Weights of a small GPT-style language model, trained from scratch on English Wikipedia.
Size: 8 layers, 3 heads of 128 (1 for keys and values), MLP 1536 SwiGLU, vocabulary 2048, 18.9M parameters.
Architecture: RMSNorm before each block, rotary positions, no biases in attention or MLP, untied embeddings, normalized queries and keys.
Training: a variant of Muon for these matrices, 648M tokens, 4942 steps.
MLP neurons of a small language model. Each row is named by its layer, matrix (down: output weights) and neuron, and shows model dimensions 272-335. Each number is 128 + 24 x the weight over its row's rms, rounded and kept within 0 to 255. A neuron's up and down rows have the sign that makes its largest values positive.
A block is one neuron, or neurons of one layer that tend to fire together. After each block is what it responds to, as a language model described it from the Wikipedia text at the highest values.

L2.down21 [106 125  96 152 111 129  95  91 152 132 142 115  99 141 141 146 140 144 131 130 144 138 139 102 112  76 137 115 114 155 138 136 124 145 152  62 114 117 127  66 123 142 119 136  90 150 175 167 110  94 129 103  94 138 120  83  86 187 135 163  76 160 125 129]
L2.down89 [136 131 106 126 103 105 134 107 106 147 117 154 116 101 113 115 156 129 152 172 137 104 118 171 100 107 165 133 122 122 128 127 114 151 133  79  98 133  62 144 141 141 136 114 121 147  89 180  99 112 125  96 143 125 118 135 123 105 118 147 141 125 142 138]
L2.down336 [ 71 175  92 137 131 135 127 148 117 132 169 110 166 116 125 142 161 128 102 133 124 138 126  96 132 137 140 154  81 152 126 127 156 155 136 157  96 106 143  96 135 118 133 133  84 124 136 119 180  98 143 112 147  94 138  94 160 139  93 110 157  92 108 129]
L2.down498 [ 63 112 117 198 121 102 138 150 145 125 160 134 101 128 155  74 105 106 110 120 114 154 121 131 128 149 130 146 148  91 158 153 149 129 107 160 119  63  99 173 109 121 106 135 107 108 134 144 144  88  99 138 117 136 115 119 183 154 108 111 118 148  75 103]
L2.down572 [ 68 148 152 158 122 134 146 117 104 161 108 132 132 120  82 133 152  81 117 144 118 141 125 143 113 139 138 116  81 144 115 133  89 168 130 132  92 118 141 137  88 125 131 125 117 127 103 139 128 113 125 106 141 107 105 145 178 164 119 142 160 160 120 122]
L2.down686 [ 99 134 138 134 160 163 133 102 105 134 133 120 103 120  95  95 111 121 109 154 163 168 131 114 139  93 142 139 121 136 123 131 126 165 125 133 122 149  96 110 149 154 120 148 124 128 132 112 104 113 142 110 175 101  96 134 102 134 143 120 137 134 119 116]
L2.down953 [129 187 125 127 112  88 129 124 116 122 139 143 121 105 133 119 123 114 108 121 151 163 150 110 121 143  98 132 125 104 127 116 123 117 133 121 137 147 132 155 107 100 127 143 136  94 116  94 111 132 137 141 106 145 153 148 153 118 146 166 160 137 119 122]
L2.down1233 [104 129 111 127 147 159 108 126 107 158 121 163  74  92  91 146 137 145  97 150 156 130 133 129  86 141  64  76 105 133 141 115 132 117  83 114 118  77 134 102 118 115 137 111 107  68 141 151 142  95 147 118  88 123 115 108 165 115 128 120 190 126  89 131]
Description: The preposition "at", especially sentence-initial "At" split as A + t ("At the census"), plus middle pieces of broken-up words such as "At|lantic", "l|ik|ed", "App|ear|ances".

L4.down227 [146 124 103 111 154 174 133 102 148 119  71 127 160 177 128 130 106 122 109 144 127  93 139 150 135 151 119 134 149 104 172 103 112 140 144  87 112 111 119 100 122 147 134  91 143 147 126 111  95 129 128  88 154 152 128 172 183 126 126 151 131 131 115 121]
L4.down332 [130 126 106 138 109  88  91 154  81 150 167 127 109  92 157 152 135 152 130 120  85 150 114 144 156 121 105 124  99 126 127 132 116 143  96 131 140 103 137 117 182 100  88 108 134 115 132 113  97 147 134 153 107 118 129 147 142 107 159 103  95 165 126 184]
L4.down407 [151 151  96 115 119 107 148 152 115 112 150  81 161 122 157 148 160 120 126 155 119 118 106 131 156 101 110 110 126 157 147 109 155 137 107 198 130  70 129 117 148 114 123  72 163 158 160 129 104 141 113  97 138 108 143 149 107 139 125 130  93 143 133 112]
L4.down458 [ 68 128 108 133 140 107 144 163 101 148 146  80 158 180 123 156 150 169 132 136  76 101  88 115 151 112 150 121 127 128 102 151 159 144 121 119  79 182 133  89 121 141 105 153 160 134 130 136 178 156 130 104 111 140 127 118 145 144  92 127 160  96  87 144]
L4.down511 [159  96 105 134  92 122 118 116 133 128 142 127 121 154 133 125 119 133 141 166  95 121 132 128 133 128 109 148 158 154  99 112 106 164  97 134  86 127 139 152 107 131 153 150 168 129  92  91 157 118 130 114 160 120 124 102 162 118 124 109  81 133 112 108]
L4.down1063 [119 136 147 135  64 131 144  89 118 157 129 141 121 121  97 168 144 133 142 113 141  79 141 115 105 133 105 132 118 102 111 190 130 147  97 109  99  89 124 108 156 111 148 154 144 140 135 144 117 167 106 144 113 131 124 159  92 139 130 151 137 124  89 130]
L4.down1402 [174 175 159 107  90 113 135 131 118  83 128 125  63 114 119 173 161 144 129 115 152 113 147 113 108 125 160 188 176  96 156 143 114 119  88 155 130 151 158  94 135 127 141 122  87 119 137 123 106  97 118 110 108 161 128 151 120  92 128 128 105 150 116 106]
L4.down1440 [177 113 143 126 150 129 189 167 147 117 164 127 148 123 127 143 141 108 118 104 139 136 139 142 144 111 146 106 138 121 135 113 100 122 121 154 120 116 134 181 114 122 137 117 142  88 112 141 115 153 183 149 165 136 166 118 105 104 109 116 150 186 122  94]
Description: Short word-piece tokens with e or l inside multi-piece words, such as p-le-a, ele-ctricity, Eight-e-en, Re-le-ase, and Al- opening names like Alcon, Albania.

L2.down11 [164 110 118 148 141 108 192 105 141 111 164 134 124 205 112 146 109 104 143 139 149 111 125  90 143 119 118 104 119 168  63 117 146 146 121 147 134 116 142 118 107 129  98 135 133 135 141 129 122 141 158 114 141 149 106 136 134 152 117 167 149 139 147 115]
L2.down189 [141 183 116 141 154 106 140 136 128 110 154 135  80 138 141 149 106 145 150 153 105 141 144 115 129  71 145  94  95 114 134 116 124 133 135 135 149 126 124 131 145 134 112 129 131 108 132 108 114 110 130  66 140 135 105 123  98 116 120  92 108 119 139 127]
L2.down210 [180 154 140 145  98  99 121 125 134 111 108 133 137 133 140 125 143 171 141 155 116 115 135 166 112 133 161  90 104  86 120 114 102 166 141 120 114 150 120 113 112 139 141 144 166 102 148 110 125 111 158 104 161 179 112 119  60 101 142 119 120  85 110 101]
L2.down547 [185 139 100 145 139 165 155 154  69 113 113 143 136 105  91 114 119  99 112 124 131  73 150 128 111 122 119 113 130 121 150 132 156 148 151  89 131 110 152  92  91 153 165 128  96 105 131  93 140 127 109 133 138 132 166 141  98 189 143 123  94 125  97 127]
L2.down639 [156 141 107 105 178 129 137 146 140 115 165 173 147 117  89  89 114 106 101 158 125 103 103 164 137 123 130 125 114 146 119 131 102 152 149 122 127  39 180 113 153 150 132 119 125 118 123 139 115 127  85  87 111 153 145 121 164 145 161 147  58  89 124 134]
L2.down954 [167 138 126 147  98  93 117 156 130 143 125 127  92 200  79 136 142 113  88  81 134 128 121 139 129  97 144 154 144 172 160 114 123 130 149 109 146 129 122 145 115 139 148 115 166 118 185 123 149 143 138  79 109  89 131  94 130  80 143 149 114 123 148 124]
L2.down1248 [119 119 146 170 120 157 125 108 125 126 124  91 164 157 167 125 129 143 163 136 172 151 135  92 163  97 155 125 141  98 106 131 119  93 129 146 119  86 198 139 112 145 144 143 111  99 105 158 109 145 115 105 144 166 104 160 125 108 114 150 103 139 119 153]
L2.down1524 [147 156 134  82 124 110 145  88 119 157 175 150 107 131 130 145 103 145 135 137 144  94 137 139 149 191 139 102 114 144 112 159 126  93 157 152 124  75 121 159 141 131 131 146 116 132 125 134 164 125 127  91 158 127 163 110 155 121  98 147  55 139  97 132]
Description: Word pieces and whole tokens that complete or form a person's given name, e.g. Le-e, Dan-iel, Man-uel, John, William, with occasional other word-internal pieces.

L5.down575 [122 151 100 102 163 126 126 156 125 122 132 108 115 131 194 137 131 146  71 127 122 130  99 104 113 176 100 170 100 149 118 100 116 128 108 145  93 124 139 137 150 174 153 149 138 117 107  97 160 103 134 131 129 142 126 141 148 153 113 115  75 114 102 113]
Description: Word-initial or inner "al"-type fragments that begin a longer word, as in al-so, al-ways, al-most, Al-though, Sal-oon, anal-ysis.

L4.down293 [106 148  91 147 105 106 133 125 106 132 176 133 188 120 152 139 140 137 130 111 136 121 101 104 132 119  91 146 141 167 103 118 156 147 109 136 115 119 152 154 139 127 124 131 129 126 102 105  98 154 122 111 159 124 127 118 117 133 157 137 133 144 125 129]
L4.down348 [115 145 121 138  88 159 104 110 130 101 194 126 122 118 141 137 153 120 160 125 167 115  99 166 104 152 117 148 150 155 148 149 104 152 116 129  95 109  85 132 145 139 111 139 121 102 114 137 127 120 173 125 139 112 125 125 124 121 101 119 125 159  94 127]
L4.down472 [134  72 149 150 118 120  91 129 175 132 106 142 143 121 151  75 136 145 158 119 108 125 138 122 143 138 138 142 122 128 117 119 107 152  98  86 105 143 108 157 132 145 101 120 110 126 181  83 125  58 136 115 114 128  90 139 137 128 118 160 104 134 177  93]
L4.down546 [139  92  96 154 131 137  82 116 142 134 146 142 122 136 147 146  98 155 202  86 140 161 131 139  96 139 181 132 120 118 119 133 146 127 136 166 132 134 149 183 106 124 132 145 125 156 134 175 143 106 105 152 141 141 119 174 135 134 110 151 112 146 102 136]
L4.down554 [142 104 108 157 128 168  97 149 159 155 133  95  75 140 123  59 116 137 183 103 120 136  88 139  94 174 122 131 133 125 125 123 118 125 130 123 107 124 129 113 130 138 152  94 107 118 146 165 150 126  77 141 108  94 138 102 112 129 171 138 113 134  81 141]
L4.down632 [108 112 143 154 110 141 136 143 147 105 116 138 162 138 150 135 134 101 149 134 123 104 143 127 130 195 123 118 126 127 120 135 118 148  83 122 119 124  85 152 147  77 123  87 120 103 126 108 143 137 129 122 112 109 152 158 141 133 122 129  86 133 118 142]
L4.down1200 [128 162 158 124 109 161 141 124 123 125 149 155 117 149 150  97 142 143 122 140  89 110 135 109 123 136  99 148 148 123 142 112 102 147 180 169 105  65  91 102 129 145 161 112 116 103 128  76  98 143 136 109  91  77 134  92 124 112 108 152 139 142 144 163]
L4.down1304 [107 123 144 128 175 122 112 124 121 157 116  87  99 125 159 149  84 136 142 137 140 160 112 155 134 132 121 110 159 138 175 164 162 115 101 126 111 128 107 125 109 115 107 146 127 103 146 122  90 132 110 135 113 161 149 100 165 150 132 131 132 147 140 132]
Description: Second words and contraction endings inside song, book or organization titles, such as I'm, You're, We're, Can't, Take a Bow, and "of"/"for" in names like Center of, Final Act of.

L2.down443 [183 121 124 152 115 100 143 133 143  92 159 108 106 141 126 109 114 114 139 125  93 151 121 130 122 148 133 163 144 144 164 153 151 145 140 130 120 123 127 132 115 109  97  93 121 111 148 105 127 126 146 165 134 116 103 159 170 110 137 162 139 129 153 108]
L2.down458 [158 142 111 151 113 151 139 109 106 124 142 109  95  89 139 139 173 155  99 146 157 127 130 122 102 133  95 155 124 158 186 171  85 137 152 135 111 169  87 151 125 111 104 108 132 136  79 142  99 119 169 158 124 117 152 124 144 116 148 148  95 150 169 139]
L2.down649 [131  85 169 176 130 137 139 113 113  83 167 177 128  97 144 123 142 111 134 108 111 103 129 121 127  82 122 149 149 113 109 131 137 119 113 124 137 155 142  79 140 110 132 102 105 135 112 122 107 129 129 132 167 117 154 123 111 127 116 110  24 124 128 171]
L2.down659 [147 170 139 119 136 115 150 131 139 122 119 144 159 106 157 112 145 136  80 169 138 101 107 109 112 130 122 130 127 168 106 121 138 140 133 118 138  86 160 116 179 138 146 149 156  77 139 108 147 161 153  70 131 124 119 164 129 120 146 127 148 128 142 148]
L2.down841 [142 124 117 118 153 154 117 140 114 116 142 152  93 122 116 116 196 125 141  98  81 134 137 133  89 104 120 112 128 113 118 141  82 133 107 160 104 155 113 145 136 142 131 159 141 138 132 133 108 162 126 135 115 141 122 169 112 109 120 146  75 147 136 147]
L2.down1033 [142 100  84 126 124 106 112 127 161 130  99 157 145 161 163  97 121 151 100 119 141 146 180 119 151 137 134 138 153  97 139 119 141 173 151 134  96 170 130 127 124 136 137 118 124 148 155 111 150  94  82  77 158 148  95  90 126 134 123 115 126 149 148  82]
L2.down1052 [143 145 116 164 144 147 145 106 131 170 125 138 164 109 113 119 166 136 123 177 156  71  92 153 172 100 113 110 132 167 157 151 123 118  87 135 121 133 198  94 119 139 120 136 118  97 114 141 152 117 129 157 108 127 117 138 127 132 133 177  99 155 156  87]
L2.down1436 [139 149 118 132 141  95 179 113 152  80 149 110 109  67 132 133 143 104 127 107 146  76 137 109 144 121 130  97 126 103 141 131 164 176 124 133 130  66 138 127 122  97  98 144 147 104 140 114 155 130 130 131 160 138 127 122 150 145 137 124 133 164 150  92]
Description: Middle pieces of split words whose completion is clear (ter-rit-ory, t-w-in, g-ir-l, somet-im-es), plus line breaks ending a Wikipedia paragraph.

L4.down23 [119 113 146 187  98 196 133 108 164 136 126 167 117 109 147 101 133 127 155 153 156 156 148 128 175 145 116 137 108 155 125 143  95 140 145  74 106 185 148 133 132 101 138 124 169 148 133 101 109 129 103 114 123 115 136 114 103 129 133 156  78 102 132  94]
L4.down36 [ 92 102 136  63 172 158 120 109 120  74 137 118 164 144 124 161 140 123 122  99 132 110 153 132 120 133 159 126 160 140 159  58 111 137 122 113 123 123 135 123 133 114 107 120 117 181 139  97 147 113 144 102 143 114 118 136 195 127 124 147 132 163  84 110]
L4.down322 [111 124 147 112 149 161 142 140 125 102 129 123 137 148 107 142 110 194 111 127 127 102 181 120 123 135 123 133 110 118 104 127 112 125 121 101 149 111 128 137 212  93 160 149 109 131 114  97 160 115 108 112 100 150 110 102 149 178 154 126 134  92 120 141]
L4.down604 [149 154 150 143 124 118 112 145 106 116 133 161 134 100 149 154 120 147 157  72 130 150 107 100 166 126 162 156 144 128 144  97 142  77 112 150 138 145 106 140 167  94 128  99 153 139 120 147 114 121 135 145 137 149 110 123 169 129 132 135 145 112  78 151]
L4.down1023 [127 182 133 164 173  89 113 136 152 126 146 127 151 135 133 141 147 124  92 108 109 151 161 122 113 137 109 147 193 116  82 101 124 116 119 135 136 122 130 108 101  98  76 138 100 147 118 122 178 128 109 125  91 113 150 110  83 109 119 171 140 140 134  90]
L4.down1232 [133 130 135 121 146 133 133 120 136 108 151  99 151 117  98 121 130 142 110 106 140 124 125 140 114 124 136 143 168 140 133 114 109 142 119  96 129 105 125 112 174  75 107  94 145 130 145 145 129 136 129 137 140 147 119 115 123 117 150 143 106 130 120 161]
L4.down1273 [167 145 106 127 132 122  85 151  98  94 120 139 148 103 130 123  81 134 156  66  93  97 153 165 146  86 165 125 161  93 131 130 137  86 123 166  83 147 142 121 182 169  89 116 169 169 106 143 104 135 124 146 147 147 180 109 145 142 113 149 111 180 115 141]
L4.down1524 [119 126 163 137 121 120  99 134 140 147 116 138 126 109 120 153 126 113 135 139  91  89 130 116 149 161 110 145 122  94 119 178 120 122 132 116 146 118 110 128 164 118 126 136 161  89 144 176 127 168 143 140 142 139 138 159 129 131 158 129 122 106 112  91]
Description: Single-consonant pieces, mostly h or p, split out inside names and foreign words, such as Thom-p-son, Rag-h-uram, Triom-p-he, Em-p-ire.

L5.down434 [138 122 169 127 165 116 114 121 140  92  98 134 122 143 128  74 110 149 105  99 135 107 136 137 159 133 145 149 157 145 122 113 180 210 131 155 136 135 126 112 116 149 131 110 147 146 138 123 135 121 113 120 163 126 111 137  99 127  98 103 158 104 149 137]
Description: Second word pieces that complete common verbs after a short first piece, often in song titles, e.g. Kn|ow, th|ink, ex|change, w|ro|te, plus writ before -ten.

L2.down161 [196 127 135 106 106 135 166 132 105 148 135 153 136 106 160 124 147 122 143 123 170 157 148 182 138 126 136 118 148  75 116 153  96 148 122 148 141 116  95 122  91 120 150 130 116  96 121 157 180 118  98 128 114 169 127 170  95 159 155 122  78 138 130 147]
L2.down203 [155 134 173 155 116 114 140 121 122 146 130 135 112 122 107 122 145 153 162 115 153 105 166 141 140 159 138 122  87  72 139 111  75 131 133 118  99 137 137 117 129 153 106  99 157 126 156 154  95 120 123  98 114 107 138  89  77  59 141 147  84 142  96 142]
L2.down305 [142 115 139 161 142 137 179 112 131 152 107 155  99 151 101 129 155  97 144  83 122 150 101 131 116 162 122 141 142  99 144 163 121 111 130 134 110 110 108 161 116  98 155 165 114 109 123 171  98 124 121 125 124 133 123  92 138  90 102 139 115 126  74 153]
L2.down452 [188 127  91 138 100 100 133 125  96 132 136 127 154 128 147 147 109 116 128 107 115 114 125  76 126 118  92  95 170 133 122 143 152 115 165 148 163 157 121 184 124  96 133 132 141 107 103 143 199 146 131 145 131 124 121  86 131 171 123 106  70 121 141 119]
L2.down576 [118  86 135 124 148 153 164 126 119 147  90 150 132 134 157 117 109  85 116 137 133 164 121 130 115 141 151 123 114 142 145 133 141 104 108 120  80  99 142 160 110 131 167 157  70 103 107 135 141 130 132 122  70 147 154 131 120 107 107 122 162 113 140 131]
L2.down877 [103 169 127 127 150 108 101 111 155 101 159 159 105 105 131 138 144  94  88 125 102 106 142 150  97 135 121 180 124 142 146 131 142 116 141 146 137 142 148  96 116 146  98 125 121 105 165 113 156 155 142 114 109 157 167 166 130 148 148 149 104 141 102 131]
L2.down1288 [153 100 157 169 159 125 145 109 123 106 140 153 127 128 124 129 101 157 142 117 158 112 118 176 143 149 117 119 109 110 143 157 109 139 140 161 130 134 134 164 178 141 154 119 162 146 160 139 149  92 121 138  95 136 131 174  94 178 149 126 145 151 112 142]
L2.down1472 [140 135 167 148 133 151 104 108 112 116 122 139 131 152  88  95 114 145 172  96 110 167 133  86  90 141 109 125 155 112 136 122 109 104 186 163 136 125 121 133 134 111 145 117 145 129 145 129 148 146 100 107 121 129 137 130 140 105 134 143  81 116 158 197]
Description: Single-letter word-piece fragments, mostly h, split off inside words and names, e.g. O-h-io, house-h-olds, B-h-arathiraja, also v or ah.

L4.down216 [155 167 154 182  89 148 165 131 113 131 119 108 142 111 194 182 166 143 119 111 151 131 125 115 148 152  74 110 106 138 143 128 100 132 116 126  82 106 116 162 118 137 145 111 127 105 113 118 129 107 159 147 137  98 131 174 117 172 129 107 150 107 142 100]
L4.down338 [116 125 133 134 110 149 119 162 146 158  91 153  94 160 140  85 128 150 139 128  95 162 166 128 121 116 117 129 106 117 114 127 101 138 158  94 125 106  77  85 171 118 136 114 126 122 130 116 176  76 117 122 120 152 120 185 123 125 120 114 139 151  97 117]
L4.down773 [113  94 106  85 105 139 121 101 113  68 174 178 115 145 134 134 136 141 152 116 126 154  63 115 130  90 112 157 132 160 106 124 110 139 124 130 162 134 110 157 121 102  91  89 107 115  98 142  98 151 124 128 164 125  97  77 156  99 137 139 123 155 127 109]
L4.down851 [146 145 126  95 127 105 126 155  93 124 163  98 150 105 145 146 170 123 113 113  99 153  83 130 145 110 125 107 140 131 147  83  94 114 108  96 126 107 175 122 124 127 157 141 114 128 131 111 112 154 145 119 115 131 143 139 144 111 150 142 102 111 103 123]
L4.down854 [119  73 152 151 143 147 102 174 135  93 121 119 132 143 105 144 131 178 137 129 148 171 168 126 132 103 107 125 144 119 125 152 132 127 145 156 160 158  71 102 119 121 111  96 110 115 179  83 151 148 107 147 134 138 117 139 108 138 103 143 121 211 114 122]
L4.down1220 [ 91  94 149 103 120 166 152 163 124 161 110 150 131 100  89 138 127  97 149 167 133 121 169 124 128 139 111 128 119 131  96 161 151 122  52  98 159 146  81 157 119 131  53 168  90  84 148 138 141  55 132 148 123 127 112 103 132 110 149 130 152 162 114 116]
L4.down1308 [108 106 116 104 150 162 103 109 152 130 111 146 142 139 112 110 178  91 141 152  69 132 122 105 130 140 117 162 150  95 158 142 138 142 153 130 122 165 141 135  84 156 126  91 114 114 127 118 141 130 108 146 138 144  96 106 106 120 141 137 133 163 130 111]
L4.down1460 [116 103 127 127 114 126 196 123 160 123 114 123 107  89 174 161 146 162 191  79 137 158 152 124 120 180 114 117  59 109 128 160  88 173 103 143 119 119 122 128  84 155  97  98 188  99 159 143 113 121 108 130 108 112  88 119 135  91 133 120 169 145  98  97]
Description: Mostly fires on the line break that closes a paragraph after a sentence-final period; most strongly on word-initial fragments like num in numerous, numbers, numerals, and also val.

L5.down1288 [144 157 135  92 102 119 113 110 139 162 121 139 181 125 138 125 130  97 118 125 138 121 118 108 143 184 131  98  99 121  87  91 168 144 142 178 137 162 148 147 124 144 114 154 119 107 137 178 191 111 110 126 123 170 160 152 133 126  73 138 122 143 144 106]
Description: Line breaks that end a heading or paragraph, strongest after short infobox labels (Songs, Citations, Specifications) before dash lists; also ==Plot== headings.

L5.down609 [117 140 104  51 134 171 152 132 133 131 143 156 111 109 100 108 110 115 126 150 121 109 159 149 161 145 128 179 121 181 101  94 111 118 127 120  90 114  98 118 177 124 121 157 120 148 120  97 149 103 141 115 151 131 134 106 109  96 121 139  43 107 130 148]
Description: Final word-piece closing a person's first name, just before the surname, in lists and prose: Tatsuy-a, Stanisł-aw, Luig-i, Dan-iel.

L2.down102 [148 127 112 158 160 150 152 131 166 114 114 167 138 102 146 105 147  86 133 179 130 120 143 105 140 104 140 147 141 138 132 105 149  76 161 147 137  87 128 163 133 143 163  82 142 134 143 116 130 115 126 144  98  89 130 148 125  89 116 128 105 113 115  99]
L2.down236 [133  97  96 138  93  71 177 103 122  94  61 115 160 125 141 104 109 136 121 157 105 130 134 190 151 143 134 115 104 128 119  95 119 122 144 144 121 118  86 200 119 136 145 105 133 100 120 115 138 162 152 102 119 147 157 144 144 114 110 122  91 105 102 155]
L2.down254 [171 165 111 129 152 146 134 122 117 173 131 197 112 161 124 123 137 124 139 133 117 163 129 100 165 143 126 131 150 144 143 145 149 159 124 123 160 102 113 178 100 122 180  99 145 135 125 112  98 125 110 102 177 111  94 142 178 132  92 120 111 104 136  98]
L2.down671 [124 115 117 155 105 120 130 163 162 127 105 134 155 102 133 134 125  93 114 155 127 108 131 119 144  82 129 152 113 126 133 121 119 117 161 142 153 122 104 116 113 143 159  70 139 107 141 138 151 107 154 120 107 132 151 151  78 103 148 108 112 141  95 124]
L2.down811 [110 125 165  95 162 160 131 135 110 124 137 105 141 111 102 122 160  95 135 127 150 129 107  46 147 124 166 101 169  89 163 136 131 148 110 136 150 149 113 143  77 101 123 135 105 125 142 114 157 104  70 124 124 131 141 118 144 123 128 165 136 142 175  74]
L2.down983 [132 123 142 128  98 151 160 126  97 122 129 144 122 171 133 125 144 104 153  77 152 170 111 102 119 147 138 143 122 105  95 169 125  94 153 160 141 137 102 147 128 179 152 136 143 149 178 123 218 111 129 151 132 128 119 126 127 189 117 176  59  78  60 148]
L2.down1021 [137 138 107 129 142 160 144 150 130  87 114 148  95 130 179 127 169 121 120 144 150 140 158 105 154 105 161 145 130 120 105  84  98 163 158 119 138 140 138  96 118 132  83 155 113 104 166 144 135 143  96 113 105 134 107 148  92  93 129 102  68 181 152 121]
L2.down1037 [123 109  90 136 140 104 136  93  81 130 126 112 145 100  69 109 162 129 100 122  76 145 139 130  88 143 143 140 147 119 130 161 135 128 133 151  95 125 156 117 126 123 115 146  84 142 147 152 116 137 149 122 108 113 155 155 121 133 119 125 108 132 125 104]
Description: Short early fragments of a longer word still being spelled, mainly "ele" of electoral, election, eleven, electric, plus pieces like m-ale, mo-le-cules.

L4.down28 [115 115 146 117 149 156 124  98 153 120 119 157 113 117 134 123  75 122 134  83 147 129 156 126 152 159 135 189  98 104  98 158 102 120 122 119 130 146 124  94 135 121 177 139 118 101  89 123 143 125 141  99  99 107 137 100 117 132 159 129 111 127 159 115]
L4.down93 [157 116 173 150 150 106 178 129 160 128  75 128  90 131 129 140 119 138 117 144 115 120 159 124 124  93 127 169  74 127 147 124 136 124 159 146 131  93 116 138 141 133 153 164 127 106 137 123 104 132 142  88 129 119 126 162 167 122 151 117 112 130 117 134]
L4.down607 [123 138 129  92 145 109 150 148 123 133 129 107 102 117 124 146 128 116 101 191 128 142 114 137 131 141 121 120 130 138 100 149 107 157  71 127 140 111 139 125 128 112 144 122 123 104  89 132 146 138 144 109 118 157 137 178 145 135 166 126 174 105 173 124]
L4.down853 [126 144 101 112  95 136 132  89  87  97 185 139 118 108 109 108  83 137 132 161 128 111  91 152 152 140 132 118 125 124 142 156 129 132 129 139 155 101 177 170 122  87 132 171 103  94 134 140 115 108 104 101 137 120 127 134 127 171 165 138 123 128 100 113]
L4.down885 [157 149 142 115 145 154 118 108  91 161 126 194 129 122 133  87 164 130 135 127  93 120 114 156 164 113  99 145 145 127 125 106 124 178 138 127 122 157 120 109 139 126 171 142 140 170 118 112 117  93 151  86 140 117 100 114 115 131 147 141  90 107 104 125]
L4.down954 [118 169 147  72 151 146 137 156 127 135 135 139 156 100 117 118 113 138 124 153 120 117 144 113 116 159 129 151 104 162 134 145 141 135 142 114 121 135 166 134 156 132 175 131 133 116 112 140 126 135 114  99 102 125 114  99 133 124 125 116 107 125 142 123]
L4.down975 [140 125  76  86 176  69 138 115 112 108 153 162 122 138 121 140 141 148 117 120 132 168 159 111 155 101 107 131 124 161 103 139 120 111 129 121 106 119 149 155 150 127 153 168 134 131 142 130 209 137 128 120 129 112 139 146 177 126 128 167 106 136 104  99]
L4.down1258 [125 187 173 119 158 135 150  73  84 128 172 100 105 163 125 116 191  99 152 106 159 129 162 138  64 177 123 109 115 113 138 150  81 105 130 124 143 135 109 138  91 125 156 149  89 103 103 125 164 119 129 108 155 179 152 135 160 171 139 149 103 163 159 129]
Description: Last word-piece completing a given name split into fragments, usually right before a surname, such as Pegg-y, Ern-est, Cecil-ia.

L5.down352 [114 145  92 122  98 129 159 117 121 151 153 110 132 135 160 117 135 127 123 126 167  86 181 115 115  92 172 131 156  90 114 153 138 112 102  91 109 147 156 136 122 116 144 154 101  96 134 135 169 142 169 143 146 145 158 130 138 133 117 127  57 135 152 160]
Description: Consonant word pieces such as h, ch, am, om inside foreign names being split into subwords, e.g. Yo-ich-i, Ichin-om-iya, Daman-h-our.